MLP neurons of a small language model. Each row is named by its layer, matrix (down: output weights) and neuron, and shows model dimensions 32-127. Each number is 50 + 10 x the weight over its row's rms, rounded and kept within 0 to 99. A neuron's up and down rows have the sign that makes its largest values positive.
A block is one neuron, or neurons of one layer that tend to fire together. After each block is what it responds to, as a language model described it from the Wikipedia text at the highest values.

L3.down632:63 44 49 37 38 46 52 37 53 41 54 32 52 53 61 37 52 42 38 49 63 52 44 64 36 69 50 57 57 61 53 33 49 39 61 64 38 48 57 53 44 55 61 55 27 32 53 44 48 66 60 65 54 61 47 52 38 45 46 47 46 36 55 41 60 45 42 60 41 63 41 41 43 44 59 53 62 50 57 56 63 33 51 36 47 50 43 47 42 58 46 49 60 60 57 44
Responds to: Final word pieces that complete an institutional or title noun, such as Cong-ress, Comm-ittee, Con-ference, or of after University, plus closing quotes after titles.

L6.down2:70 62 52 43 45 52 45 61 65 49 36 38 70 54 58 44 39 51 37 53 44 47 48 43 46 42 53 59 34 61 48 51 46 58 44 51 40 51 55 54 67 36 45 53 39 42 45 37 47 63 55 54 37 47 29 31 44 52 33 41 62 57 42 48 47 63 57 48 56 50 43 40 55 49 68 45 47 14 47 30 44 40 60 43 73 62 47 57 24 43 53 40 53 32 49 30
L6.down24:55 53 49 43 60 72 39 67 32 54 69 72 49 53 44 53 49 39 43 34 44 55 49 53 55 60 60 50 69 42 45 79 43 42 45 51 47 55 50 37 45 61 65 52 40 44 57 40 54 63 41 54 38 43 61 39 68 59 43 39 66 64 62 50 68 59 38 56 46 43 67 64 58 47 52 40 72 60 61 47 62 50 44 45 52 46 36 49 55 42 63 49 50 57 62 56
L6.down257:37 66 56 50 66 40 47 44 33 56 48 42 46 45 58 65 54 34 50 53 50 54 61 55 41 43 55 57 55 62 55 55 40 44 59 50 51 55 57 55 75 38 63 57 45 45 63 47 48 51 54 57 60 67 59 44 40 49 47 28 58 58 52 39 65 52 48 61 48 38 26 59 40 61 58 47 64 48 47 38 36 50 52 58 49 44 55 49 14 49 47 39 42 39 45 60
L6.down713:36 38 49 50 53 36 53 56 54 60 55 49 58 49 43 45 56 58 60 44 55 48 60 51 31 50 45 61 35 49 50 28 51 63 41 56 42 45 43 48 50 61 48 49 61 50 47 45 60 28 53 33 57 48 68 52 52 44 51 43 49 54 54 56 53 61 76 53 65 49 51 48 56 52 44 49 42 56 44 53 48 60 44 48 55 51 36 53 24 51 52 39 43 54 61 59
L6.down794:54 52 58 45 53 52 54 55 54 39 50 50 50 61 50 64 57 59 49 39 65 45 47 59 41 64 55 56 46 53 41 70 57 51 55 60 49 45 49 48 45 55 48 57 45 42 55 51 30 47 43 51 55 60 58 42 59 51 40 50 63 49 58 46 81 37 49 48 62 59 47 44 42 61 67 39 55 55 51 45 49 46 52 48 54 48 49 58 14 57 35 53 64 45 66 53
L6.down846:54 58 65 52 45 50 46 64 46 32 52 47 33 53 54 48 59 39 52 51 46 39 52 39 48 74 47 50 48 58 45 50 48 53 59 31 56 46 46 53 45 58 32 65 41 47 61 47 65 49 42 50 41 57 38 66 29 59 48 56 57 50 46 36 66 38 70 68 39 42 50 42 55 36 40 34 26 32 59 54 59 46 46 52 37 55 55 36 49 43 43 36 58 50 43 63
L6.down850:42 54 66 73 47 46 47 54 46 41 52 46 49 69 48 52 60 54 55 39 49 59 50 63 42 47 54 32 49 58 62 71 35 51 56 53 52 54 54 53 54 53 48 52 57 43 41 51 57 42 37 62 49 59 59 51 69 57 54 50 49 48 54 38 84 69 37 53 37 34 43 55 36 38 33 54 72 48 45 38 59 56 37 48 54 62 46 54 10 58 56 56 38 37 58 51
L6.down953:47 47 44 60 64 59 56 47 42 35 44 31 61 52 53 54 45 57 51 38 44 47 53 42 32 48 54 59 34 46 41 52 57 49 49 79 46 41 57 54 60 41 64 44 29 60 44 40 19 60 42 54 41 59 31 52 60 42 55 63 43 54 60 44 62 54 41 54 45 56 43 40 50 33 49 50 50 34 54 49 46 31 35 48 42 53 51 37 32 54 55 50 65 51 44 49
Responds to: The pipe separator in flattened wiki tables, right after a cell ending in a number, as in sports standings, election results or medal tables.

L3.down294:53 28 53 50 61 55 62 48 57 55 51 58 48 31 49 59 33 42 52 39 62 45 51 44 55 55 46 45 57 47 59 45 44 69 36 53 62 57 44 67 56 44 59 53 70 43 47 81 49 53 70 44 33 52 70 42 56 50 33 55 53 47 55 34 60 34 58 48 50 70 48 49 54 42 41 66 39 46 50 38 63 50 49 52 47 32 34 36 62 44 37 50 44 55 62 64
Responds to: Pipe characters that close a numeric cell partway along a Wikipedia table row, as in 63 |, 194 |, 2,898 |.

L7.down87:38 53 56 48 49 52 71 66 39 49 42 68 34 45 64 57 79 53 30 43 62 63 37 50 50 47 55 60 35 58 34 47 50 42 61 52 52 69 54 30 60 63 42 68 51 33 44 57 60 60 35 49 55 45 51 52 46 41 67 55 41 55 41 54 37 49 55 43 41 46 48 46 41 52 52 43 68 45 44 44 49 37 53 54 42 59 47 73 61 47 56 53 54 43 46 40
L7.down152:42 53 68 60 56 48 47 40 64 74 45 44 46 50 39 54 55 46 69 42 44 66 55 50 47 70 65 55 64 57 45 44 41 47 54 64 58 40 65 40 63 36 37 55 39 38 50 43 37 34 57 56 59 48 64 41 60 33 33 45 63 54 73 54 63 50 51 62 54 43 54 57 61 41 78 47 57 43 58 32 57 49 43 43 46 49 57 58 42 46 52 67 65 52 45 33
L7.down169:61 50 60 69 57 44 56 42 47 50 57 26 57 43 58 69 40 39 32 48 46 35 58 46 46 46 48 45 50 45 48 30 47 52 53 60 51 44 59 46 61 54 57 52 57 41 51 40 52 53 69 48 76 59 43 62 30 49 53 30 51 49 49 60 40 46 48 69 52 52 53 46 36 47 54 47 63 60 71 45 54 48 52 51 33 40 50 56 63 47 63 51 48 60 44 64
L7.down226:49 34 55 63 70 47 31 39 56 55 54 54 56 41 53 48 45 34 41 49 31 57 40 52 50 58 58 55 38 40 45 55 69 68 60 21 52 60 33 47 62 40 37 50 55 49 48 53 64 59 60 49 54 56 40 59 54 54 50 50 42 46 50 49 45 54 30 64 51 41 48 42 44 40 58 45 54 59 45 49 57 38 61 56 31 65 42 66 70 35 53 52 81 53 61 37
L7.down497:52 52 38 43 39 38 45 60 67 37 60 63 37 39 41 54 42 58 40 50 43 45 71 57 47 66 57 41 40 41 57 37 62 52 41 54 49 60 45 65 45 53 64 67 56 33 53 51 54 66 46 41 38 31 64 53 33 40 51 63 30 43 65 52 55 83 69 37 47 57 64 37 65 43 47 59 37 47 55 54 41 55 48 42 61 48 67 54 67 55 51 61 55 53 36 54
L7.down566:61 54 63 41 53 42 44 47 38 55 54 54 40 39 52 55 62 45 47 54 46 65 60 49 54 51 36 48 33 51 50 56 55 68 67 48 62 48 52 57 61 38 55 55 49 54 67 49 46 46 60 59 58 67 55 56 55 51 56 57 41 38 55 52 37 53 64 39 51 56 67 43 52 43 55 64 50 61 55 69 59 45 57 58 42 66 45 59 28 50 62 52 46 47 47 65
L7.down852:47 50 29 47 31 47 64 44 48 45 40 53 62 51 57 61 39 65 63 60 60 58 48 53 60 39 45 51 53 42 47 55 48 51 53 53 45 63 45 43 49 70 40 50 53 31 62 52 53 60 54 40 47 48 64 56 47 51 60 32 47 40 57 47 55 51 25 45 45 30 48 45 68 57 36 65 50 50 43 55 24 45 59 54 47 53 46 54 72 42 30 32 44 54 55 50
L7.down1020:49 46 36 51 49 36 56 57 55 54 42 39 46 55 61 58 56 55 49 51 40 62 38 53 57 51 26 29 57 38 46 59 48 59 54 58 38 41 57 31 58 57 66 58 66 39 54 57 48 46 68 54 67 62 42 67 46 46 38 39 57 48 47 66 48 42 34 66 54 48 51 51 44 43 55 54 52 52 59 62 59 48 53 38 36 58 53 64 74 36 53 35 41 62 42 50
Responds to: Word-piece tokens inside rare or split words, mostly repeated proper names and Latin species names, such as Micrurus ib|ib|oboca, Past|rana, K|ap|oor.

L6.down41:45 42 41 53 48 57 58 39 29 51 52 47 56 34 64 72 49 53 51 44 43 43 50 42 54 46 48 33 48 37 50 40 52 43 47 57 66 53 54 39 61 49 42 63 70 59 54 44 50 45 65 57 53 52 45 41 67 49 50 49 50 40 39 46 45 26 54 46 66 60 54 65 40 42 39 47 47 52 56 59 53 29 50 50 58 50 44 46 46 55 59 44 50 47 53 53
L6.down111:48 54 52 46 55 49 49 47 57 58 68 56 73 67 59 55 42 53 35 34 63 36 48 58 45 47 43 55 52 46 52 45 43 38 46 58 46 50 34 56 57 57 63 55 64 60 53 50 27 72 57 40 25 58 52 51 59 66 71 43 35 41 40 22 62 60 50 61 53 53 51 41 46 27 61 35 37 60 37 42 49 51 57 46 39 47 46 41 46 74 71 37 69 40 32 50
L6.down434:51 56 47 43 40 43 52 47 41 52 48 61 60 69 39 45 66 46 45 57 36 60 46 43 56 65 33 35 42 69 40 61 56 58 47 36 43 49 55 38 62 27 54 49 36 74 53 63 52 47 51 41 46 53 56 38 45 48 52 46 60 57 58 56 43 46 53 64 50 44 47 60 42 39 43 51 35 35 49 44 39 32 48 66 30 45 52 46 69 40 42 48 44 51 40 60
L6.down622:45 57 61 55 51 26 58 66 40 48 65 37 70 39 50 39 44 59 37 49 54 33 41 38 43 69 39 41 51 69 68 51 48 43 54 44 58 74 46 55 42 70 33 57 61 47 59 44 48 60 53 30 60 58 51 43 45 45 40 53 52 55 48 59 51 50 53 31 56 37 62 36 61 52 40 43 27 47 45 48 35 28 50 53 53 56 58 52 63 30 37 57 74 46 59 55
L6.down703:41 61 53 52 38 48 48 53 53 67 66 66 45 50 55 33 34 49 45 39 48 41 43 57 52 51 34 60 56 41 42 32 42 58 41 67 60 49 52 50 59 46 64 68 38 71 56 42 55 64 56 45 58 60 49 64 68 44 31 43 44 44 36 51 47 27 58 61 54 38 50 74 43 33 41 57 38 77 46 62 55 44 53 38 50 42 37 45 57 53 56 35 60 47 56 50
L6.down783:51 66 38 37 47 40 46 49 54 55 54 39 43 65 28 32 35 60 38 52 65 59 56 58 40 61 32 53 47 44 48 46 50 55 32 53 42 32 45 58 61 71 76 65 49 40 41 37 59 38 43 49 66 62 33 54 57 50 33 47 44 50 72 46 54 41 56 44 63 61 40 73 40 44 63 32 67 62 42 54 50 54 55 47 53 51 48 39 49 49 63 51 42 41 38 41
L6.down932:50 57 57 53 44 51 59 63 68 37 33 50 52 49 37 40 50 47 52 57 58 50 56 25 62 35 46 42 54 47 55 44 49 49 28 39 34 57 41 58 57 45 50 27 49 44 63 61 51 48 62 54 44 50 44 50 57 52 62 43 49 45 41 45 55 38 61 48 42 38 47 66 48 45 68 56 38 52 50 52 60 51 44 46 52 45 45 53 55 46 32 35 61 50 46 67
L6.down1015:45 40 66 70 42 63 52 60 36 45 45 43 43 52 31 32 30 44 45 51 50 41 58 52 53 34 59 64 51 46 51 54 37 48 77 55 41 42 75 47 43 54 43 48 47 47 59 50 57 51 53 52 44 60 60 48 71 65 50 67 53 68 37 47 47 55 56 43 52 63 34 53 42 50 40 50 50 54 65 40 36 74 62 49 40 46 53 66 28 53 42 53 56 47 50 57
Responds to: Closing parentheses or quotation marks that end a parenthetical or title, often in tables and discographies, e.g. (PNG), (Billboard), "Trouble".

L3.down675:33 62 55 48 59 43 52 42 35 66 51 57 42 51 66 63 39 62 38 50 50 60 53 48 61 49 47 46 44 23 32 56 55 67 49 46 35 40 60 53 46 48 38 41 50 40 48 29 52 50 69 61 64 44 49 24 47 51 49 61 43 57 46 51 43 68 50 60 42 43 35 55 42 63 57 26 35 49 46 45 33 49 60 45 54 47 47 43 40 58 49 35 51 60 44 39
Responds to: Single-letter first pieces of split words, usually capitals after an opening parenthesis, line break or Mc/O' (McCain, O'Connell, County), plus "and" inside grandfather or grand piano.

L7.down42:56 46 39 42 56 63 67 48 44 44 53 39 39 55 43 40 61 70 36 29 66 47 59 40 50 21 40 44 63 45 51 45 42 51 40 71 42 58 44 61 62 51 54 40 59 42 55 41 46 49 56 54 55 32 37 49 49 33 47 50 46 60 33 31 71 45 58 67 34 52 52 49 61 70 42 53 46 32 45 67 58 50 42 51 47 43 42 39 74 58 58 44 53 48 58 61
L7.down61:59 65 48 41 36 55 59 68 54 57 51 47 51 40 53 33 42 49 60 55 35 53 54 59 35 52 33 51 54 47 44 51 55 37 48 60 60 43 56 61 53 39 51 48 57 46 56 65 47 55 53 36 31 47 57 44 65 61 58 51 38 38 66 54 47 38 35 35 37 50 58 69 64 48 58 47 42 51 52 35 46 41 61 50 51 47 46 63 30 40 39 52 49 52 72 30
L7.down296:49 41 38 41 61 31 62 51 69 49 53 36 45 45 44 70 44 48 56 40 36 39 36 53 55 31 47 37 43 44 52 43 36 54 58 54 33 37 61 53 51 42 58 33 44 54 58 42 48 54 48 58 57 72 58 52 40 45 61 51 48 48 42 45 51 56 47 66 61 45 52 40 47 44 51 42 54 43 53 50 36 64 44 33 46 59 40 47 70 56 55 55 58 56 32 58
L7.down313:45 50 55 54 66 36 48 60 49 61 51 47 70 58 46 37 62 71 59 45 52 53 32 50 27 55 63 52 51 54 56 31 58 61 44 59 43 66 62 44 42 45 62 49 44 62 55 54 27 34 67 61 39 61 48 43 66 48 47 51 53 28 41 33 51 50 45 61 54 56 62 43 57 52 43 50 28 54 57 47 42 41 66 33 56 26 43 64 37 56 51 55 49 67 52 50
L7.down391:46 53 28 41 54 58 43 71 48 60 55 36 43 60 63 53 51 47 46 53 60 45 37 68 39 60 54 35 57 44 34 31 66 48 49 54 67 62 54 44 50 44 51 52 55 70 49 47 55 57 61 58 55 38 68 49 48 48 42 61 55 42 47 41 43 57 48 39 52 49 74 41 49 29 59 51 68 47 50 36 56 56 67 46 40 49 49 55 22 36 63 35 52 62 42 57
L7.down633:63 39 61 57 44 51 51 53 42 35 52 46 56 53 47 44 58 58 60 50 65 27 58 35 62 49 41 47 35 45 55 45 79 44 47 38 47 55 52 62 47 57 57 53 36 56 45 56 60 47 44 74 47 59 47 44 72 51 53 48 43 60 58 47 58 67 46 57 42 46 51 59 61 38 50 46 56 63 47 52 42 55 34 50 48 41 29 68 49 63 64 55 47 50 46 54
L7.down934:54 37 55 59 46 54 48 42 41 70 71 54 52 47 53 38 38 40 68 58 68 40 42 48 56 37 54 70 42 43 65 37 41 49 47 56 68 69 50 78 56 51 51 36 40 62 46 55 51 52 39 51 44 51 34 40 72 50 23 47 55 45 41 69 46 54 45 58 51 40 46 55 42 33 49 26 37 39 38 39 43 46 59 44 44 65 57 30 59 38 66 38 52 44 48 50
L7.down952:23 42 58 54 38 54 50 47 32 74 35 52 49 46 37 56 29 55 46 50 55 65 53 62 43 61 42 59 54 55 51 23 48 58 50 40 37 51 57 66 72 52 30 54 59 62 66 52 64 43 48 58 51 44 44 54 46 67 44 62 37 51 50 49 42 42 40 49 48 62 30 41 47 58 63 49 60 24 37 51 45 52 41 31 66 45 49 50 34 40 42 59 53 36 35 37
Responds to: Closing quotation marks that end song or episode titles in tracklists and discographies, e.g. "I'm Movin' On", "Sunday"; more weakly, word-final pieces such as -ified, -led, -cast, and dashes in stats tables.

L7.down6:53 47 50 62 49 56 60 33 24 38 32 63 70 43 50 64 41 60 55 51 56 43 57 39 39 49 43 45 62 54 61 59 38 53 51 52 56 45 55 62 52 56 57 51 35 52 67 43 44 52 62 49 56 49 51 57 66 39 53 61 55 56 48 44 51 59 27 49 49 49 40 45 41 57 47 34 57 42 59 47 52 49 48 41 40 52 34 63 52 64 49 53 53 70 33 46
L7.down321:46 53 42 47 38 77 51 34 47 53 58 53 59 50 46 40 58 55 59 41 52 53 44 53 49 53 30 50 37 40 65 64 46 64 43 62 49 61 48 51 62 52 49 38 52 56 58 51 57 48 62 50 54 60 49 46 66 34 47 67 58 34 58 36 35 25 71 62 42 53 38 38 41 60 33 45 70 60 68 45 58 46 56 61 59 48 51 62 52 42 63 58 59 64 34 40
L7.down477:48 46 53 62 36 50 55 31 47 55 48 60 59 61 57 57 56 55 51 58 51 65 42 39 52 46 54 65 49 53 63 62 60 64 42 43 54 61 53 47 48 47 35 44 56 40 35 70 45 67 50 52 57 59 43 49 41 67 57 41 62 61 59 41 38 59 56 48 62 66 63 38 45 56 41 39 51 49 52 49 58 34 38 49 46 67 57 20 59 58 42 39 36 44 46 37
L7.down655:47 35 41 50 45 52 30 42 64 43 44 68 45 59 41 37 59 42 44 51 44 34 58 38 57 37 42 46 29 56 54 52 49 51 32 52 59 43 52 42 45 52 47 52 57 37 47 48 44 64 56 51 50 51 68 59 45 61 47 56 37 46 46 61 62 41 59 37 53 47 35 54 46 60 61 46 47 47 50 52 47 54 62 61 64 35 76 52 31 65 47 45 49 57 49 55
L7.down800:39 47 53 57 39 46 45 42 54 51 60 45 38 60 57 51 55 57 46 46 40 71 54 51 52 43 51 54 57 58 62 47 59 54 42 63 58 42 47 53 52 55 38 45 63 56 47 48 72 71 46 50 44 44 55 65 39 50 80 61 48 62 61 50 45 42 44 33 50 37 50 48 33 35 61 45 49 73 55 36 49 74 36 54 64 43 43 37 71 69 48 49 56 45 45 59
L7.down856:51 37 63 76 50 48 53 43 43 45 46 65 51 55 49 42 53 52 38 32 34 52 60 60 44 60 38 38 40 35 48 68 45 51 51 37 48 36 58 55 41 52 42 44 42 59 40 50 57 59 51 57 40 32 55 59 48 52 28 65 50 38 54 43 55 64 33 51 54 42 44 63 53 30 53 45 39 43 47 46 46 70 47 58 63 58 52 56 43 48 61 47 57 34 64 50
L7.down935:56 46 41 35 43 56 42 51 41 55 43 42 54 52 49 57 46 27 32 44 56 37 59 50 52 39 39 45 50 40 57 40 55 47 41 72 47 41 46 47 50 45 40 42 54 59 68 52 34 69 56 40 41 58 46 52 48 54 30 56 55 52 43 58 52 59 52 67 37 58 46 40 49 59 45 51 44 55 43 54 59 41 52 55 65 49 60 54 55 45 42 38 40 44 82 55
L7.down958:48 49 45 45 48 52 64 53 60 50 48 64 37 50 63 53 61 56 47 52 44 30 55 42 46 49 50 50 36 44 46 46 51 58 52 39 55 37 49 49 46 52 51 39 39 59 47 52 63 53 49 53 48 61 68 54 50 37 36 63 35 56 47 46 46 61 48 47 51 46 62 49 45 65 31 60 55 42 54 43 36 49 40 58 56 44 59 49 45 55 53 44 39 58 49 65
Responds to: Byte pieces of accented or non-Latin letters inside words (Cri-ș-ul, Á-ngeles, Greek ἀρχ-ή), plus abbreviated sports-table column headers (G in GF/GB, Apps, Ref.).

L6.down99:51 50 39 37 48 34 67 45 76 39 48 68 63 51 53 57 47 51 67 58 52 56 59 51 77 37 46 58 45 48 36 42 63 52 59 43 43 51 45 48 53 59 59 54 69 48 45 54 36 45 44 47 46 47 45 43 62 57 44 48 43 52 58 49 37 56 43 52 51 44 55 65 64 52 60 47 55 45 57 48 51 51 37 26 48 49 38 62 00 47 51 51 40 54 47 63
L6.down205:55 53 65 57 43 55 39 37 52 46 56 48 54 55 42 60 34 54 41 54 57 44 33 48 49 45 55 52 48 46 44 52 54 44 42 51 43 53 48 69 64 43 59 46 33 54 67 52 38 41 36 43 29 63 54 30 44 48 71 53 41 59 51 69 45 48 51 57 49 49 57 53 56 59 36 49 47 62 56 54 48 61 50 31 48 38 48 57 29 61 41 37 38 60 57 57
L6.down324:48 60 54 60 50 50 46 46 48 32 52 40 60 52 42 26 55 60 57 41 45 47 54 50 64 40 57 43 35 49 51 60 45 56 54 54 54 37 57 62 63 46 58 46 35 61 46 46 60 59 38 36 36 66 30 40 55 34 40 54 51 68 56 38 47 51 58 45 55 40 49 54 62 56 54 71 60 50 51 32 37 36 45 43 38 54 40 51 00 64 51 40 59 67 60 52
L6.down346:48 62 51 67 63 28 46 64 62 49 58 56 49 41 35 46 51 66 63 52 39 34 52 49 53 37 59 60 13 62 44 49 45 26 58 39 45 43 54 69 50 40 38 52 48 68 52 46 48 44 40 42 36 49 50 33 46 42 62 54 56 73 42 43 53 48 43 44 30 54 55 57 56 57 43 37 50 57 46 38 27 53 54 52 61 39 48 51 15 59 59 38 51 46 47 54
L6.down429:54 55 58 47 58 37 57 53 47 76 47 42 43 58 45 48 49 57 49 46 55 43 43 60 53 36 56 60 42 38 44 49 63 53 48 56 43 54 64 42 54 58 52 43 57 65 37 53 58 37 50 43 58 63 57 60 47 41 53 49 43 56 50 61 49 45 50 76 25 66 39 62 51 80 55 59 51 34 43 45 56 54 40 34 35 57 41 46 45 52 42 51 45 40 72 50
L6.down540:48 50 49 45 55 62 53 39 54 56 51 45 60 56 42 47 38 56 54 69 73 51 69 47 55 43 77 49 49 42 40 54 56 59 52 41 46 55 71 59 59 53 40 71 32 54 43 62 55 63 47 52 43 52 61 29 59 64 48 42 49 51 32 38 55 46 46 57 53 55 62 36 53 47 41 49 61 42 53 63 41 38 74 33 53 59 42 50 64 59 44 43 58 60 72 52
L6.down721:59 52 49 34 46 34 45 54 55 41 57 59 42 58 44 52 50 63 49 49 49 25 60 57 49 53 38 37 53 53 49 49 51 59 42 57 52 49 44 63 57 53 66 49 47 61 48 54 56 46 43 60 43 44 37 40 39 50 42 54 39 60 51 64 40 52 51 48 48 40 51 50 51 61 40 69 65 64 33 51 53 46 54 39 48 38 52 62 00 44 49 68 44 44 38 70
L6.down977:63 56 60 56 50 34 68 70 67 54 61 49 47 30 64 54 25 66 67 48 41 54 50 56 62 50 56 60 23 58 45 38 40 58 49 48 44 48 60 57 33 43 44 63 36 62 46 53 65 44 50 53 60 40 34 44 52 60 44 61 68 50 56 34 36 61 45 58 36 46 54 55 59 43 53 62 48 45 57 50 45 41 51 62 44 62 44 71 38 61 49 34 57 53 36 66
Responds to: Mid-word pieces of names, words or numbers that repeat an earlier string in the text, such as "Ed" in a second Anthony Edwards, coordinate longitudes and repeated table values.

L7.down28:63 53 41 56 54 45 50 51 64 50 43 34 59 49 55 51 30 55 42 50 32 44 40 60 44 61 43 45 59 36 52 53 56 45 36 54 38 27 60 52 44 63 62 36 60 35 47 71 54 52 57 37 61 59 68 53 28 42 57 56 50 52 41 46 70 55 52 60 61 50 52 55 62 54 51 35 56 50 62 63 47 62 54 41 50 50 56 59 28 43 48 39 52 40 37 57
L7.down284:58 58 55 54 59 50 41 37 55 54 54 56 45 48 46 56 51 41 47 50 47 37 67 40 53 54 39 58 59 33 35 49 68 38 20 46 42 40 64 51 50 50 32 55 34 50 53 44 38 45 51 43 63 53 42 66 50 53 37 45 60 52 52 66 45 48 33 47 59 59 42 51 51 49 35 71 45 47 60 55 43 53 53 47 62 48 46 51 27 38 55 47 49 64 39 53
L7.down343:56 42 43 45 49 54 51 57 45 43 52 44 61 39 55 65 48 71 48 52 40 61 54 48 54 53 36 63 69 62 32 42 58 23 37 54 64 39 58 40 51 58 45 49 48 41 47 47 60 53 47 63 57 52 46 42 65 53 48 55 38 39 49 45 54 67 39 56 41 38 45 58 48 48 59 56 51 42 54 54 23 41 37 33 57 45 46 32 09 44 52 42 35 34 56 46
L7.down454:46 65 54 46 37 54 55 38 61 50 57 60 52 46 42 57 53 61 66 57 40 58 47 55 55 68 50 42 51 52 49 52 56 49 53 45 61 46 49 36 57 49 48 55 40 50 64 48 56 56 40 51 48 46 41 53 44 57 58 61 44 32 30 55 35 64 52 79 42 43 43 35 56 65 63 51 50 60 25 50 63 43 36 53 52 37 60 45 47 48 60 45 61 40 60 28
L7.down632:55 52 47 49 49 46 34 58 62 53 60 63 44 38 36 43 30 28 55 52 59 24 59 33 51 56 47 55 44 49 47 50 39 53 62 44 61 56 66 38 48 50 62 51 40 31 70 35 54 48 55 56 33 33 68 63 65 47 45 66 65 50 44 40 72 53 57 55 53 54 56 52 64 49 72 60 51 56 59 64 65 50 47 42 33 46 53 48 26 48 44 55 49 50 54 58
L7.down851:66 65 48 46 50 53 56 40 54 55 52 53 54 55 45 45 45 53 64 49 42 52 48 61 61 55 34 45 44 62 60 47 64 44 54 41 50 55 48 46 57 54 34 50 55 46 56 43 54 48 54 46 53 55 57 67 58 50 50 57 56 58 47 39 78 54 38 45 29 41 48 42 50 47 28 39 44 58 49 49 49 60 36 42 49 43 40 49 45 56 58 43 60 49 52 39
L7.down936:44 46 44 40 48 33 66 69 52 49 53 35 47 42 62 49 49 42 43 57 38 55 32 59 65 53 43 40 46 67 52 48 52 50 35 53 52 39 46 17 55 44 60 66 64 52 55 72 57 45 40 46 61 45 55 62 49 29 62 36 58 49 54 43 56 39 53 60 43 48 46 46 68 37 55 43 63 51 53 52 41 52 46 36 50 48 57 56 00 51 54 52 37 39 49 50
L7.down988:41 64 57 43 56 44 61 35 52 46 58 48 55 32 56 46 40 61 60 42 47 51 45 59 48 54 48 20 63 61 30 33 59 52 52 41 56 52 51 48 40 55 45 61 34 36 35 39 29 64 56 58 36 58 59 51 52 45 56 56 63 53 65 48 59 68 67 53 49 49 47 48 57 64 53 55 57 36 41 36 74 62 59 49 48 48 56 38 53 65 55 43 39 59 68 46
Responds to: Pipe separators in Wikipedia tables that directly follow a numeric cell, such as wins, goals, years or stats (8 | 9, 2nd | Bob); also semicolons between numbers in lists.

L6.down338:50 32 34 34 45 39 52 45 55 47 56 42 49 49 58 42 54 36 51 47 42 46 43 37 55 63 50 49 43 42 36 58 44 47 58 36 67 53 58 38 50 59 65 71 36 60 51 37 55 55 51 34 56 57 39 66 36 62 60 66 51 52 73 38 62 51 48 57 64 52 61 58 43 63 47 52 42 52 53 58 43 51 70 60 55 54 60 41 36 40 54 43 41 48 51 53
L6.down580:50 64 45 36 45 66 46 49 46 02 28 53 43 51 45 54 58 53 42 36 39 53 55 43 61 29 55 45 62 52 35 40 51 39 44 53 54 53 53 57 62 50 40 44 35 33 63 49 35 65 50 56 49 46 47 57 31 54 48 58 39 47 46 48 57 47 63 54 50 53 54 56 57 50 65 56 43 46 48 55 47 56 52 62 54 50 39 58 31 36 42 47 50 48 46 40
L6.down623:51 41 53 32 53 43 34 55 52 49 32 49 37 56 51 51 64 62 60 32 57 28 55 48 46 52 52 45 48 40 45 63 56 60 44 20 60 49 51 56 54 43 55 33 36 37 63 54 59 49 38 59 40 54 45 35 52 32 62 57 44 51 37 55 58 54 73 58 50 50 56 48 46 71 33 50 45 49 48 47 39 77 50 44 51 37 40 57 62 51 69 40 57 56 46 65
L6.down637:59 45 49 52 51 55 67 56 44 52 57 49 65 51 49 67 47 43 46 40 46 40 29 38 53 40 47 40 47 48 65 53 39 50 58 34 63 37 45 45 52 48 77 42 33 55 49 61 47 61 47 48 45 50 73 46 36 48 60 44 56 47 60 47 46 60 62 48 53 52 40 42 58 68 53 46 46 54 40 52 56 36 40 46 54 59 48 59 65 41 68 44 36 41 28 69
L6.down696:50 55 64 33 55 49 38 61 63 47 27 55 48 58 64 41 31 61 47 43 47 36 48 40 63 39 48 48 32 51 59 41 76 62 35 73 48 38 36 68 44 33 63 57 46 56 51 47 58 56 50 59 63 71 62 56 49 47 43 37 51 55 42 53 47 38 45 54 48 71 42 51 49 55 56 38 35 43 48 39 54 53 62 63 58 38 51 46 33 59 68 60 34 52 44 60
L6.down707:61 55 49 58 50 42 42 67 39 42 36 50 46 54 62 69 21 51 58 42 49 61 60 44 43 47 53 54 47 42 70 39 53 49 52 58 44 44 44 48 59 44 52 40 57 55 47 43 63 54 40 32 46 52 44 53 52 45 62 52 58 55 51 63 47 48 43 46 34 71 48 41 55 54 48 56 40 47 38 37 48 51 22 58 51 46 63 47 71 58 50 57 53 49 54 54
L6.down830:52 63 47 72 41 53 54 27 46 61 38 74 51 45 57 48 61 56 57 49 48 46 59 48 56 52 57 48 66 43 48 48 44 60 39 67 63 48 32 51 69 53 46 78 61 54 58 51 56 27 67 51 43 48 50 58 31 49 50 44 51 42 45 47 40 43 58 42 57 39 50 44 39 42 65 47 46 46 47 66 47 46 45 69 53 63 30 64 32 48 62 33 56 47 38 50
L6.down988:28 61 35 48 45 69 48 50 61 41 43 64 64 62 60 49 44 54 58 48 40 43 44 60 48 70 58 51 57 37 48 38 58 55 41 63 50 54 50 52 46 49 58 46 39 63 55 50 35 40 59 53 49 65 65 28 46 37 44 67 39 50 59 66 52 48 46 64 44 43 59 42 62 62 45 40 38 70 27 45 63 75 53 46 45 41 43 41 28 51 39 56 47 46 50 51
Responds to: Partial byte tokens of accented or non-Latin letters inside words, chiefly Romanian ș/ț (Mureș, Galați) and Japanese name kanji; weaker on mid-word pieces and object pronouns like him.

L3.down139:48 56 67 41 66 47 52 56 60 60 46 57 46 37 65 39 47 54 45 31 57 50 56 36 66 55 47 48 65 49 30 46 32 37 55 64 48 38 45 35 51 52 49 50 77 53 35 54 46 42 50 58 55 47 38 60 37 48 63 53 55 47 57 56 50 45 65 51 39 43 69 44 51 55 62 62 60 32 28 44 42 65 66 45 58 60 46 63 43 47 61 46 56 48 42 54
Responds to: Word-piece tokens in the middle of a word, above all byte pieces of CJK names such as 熱血説 and 李紫, also plain-text cases like Hind-u, territ-ory, Ott-oman.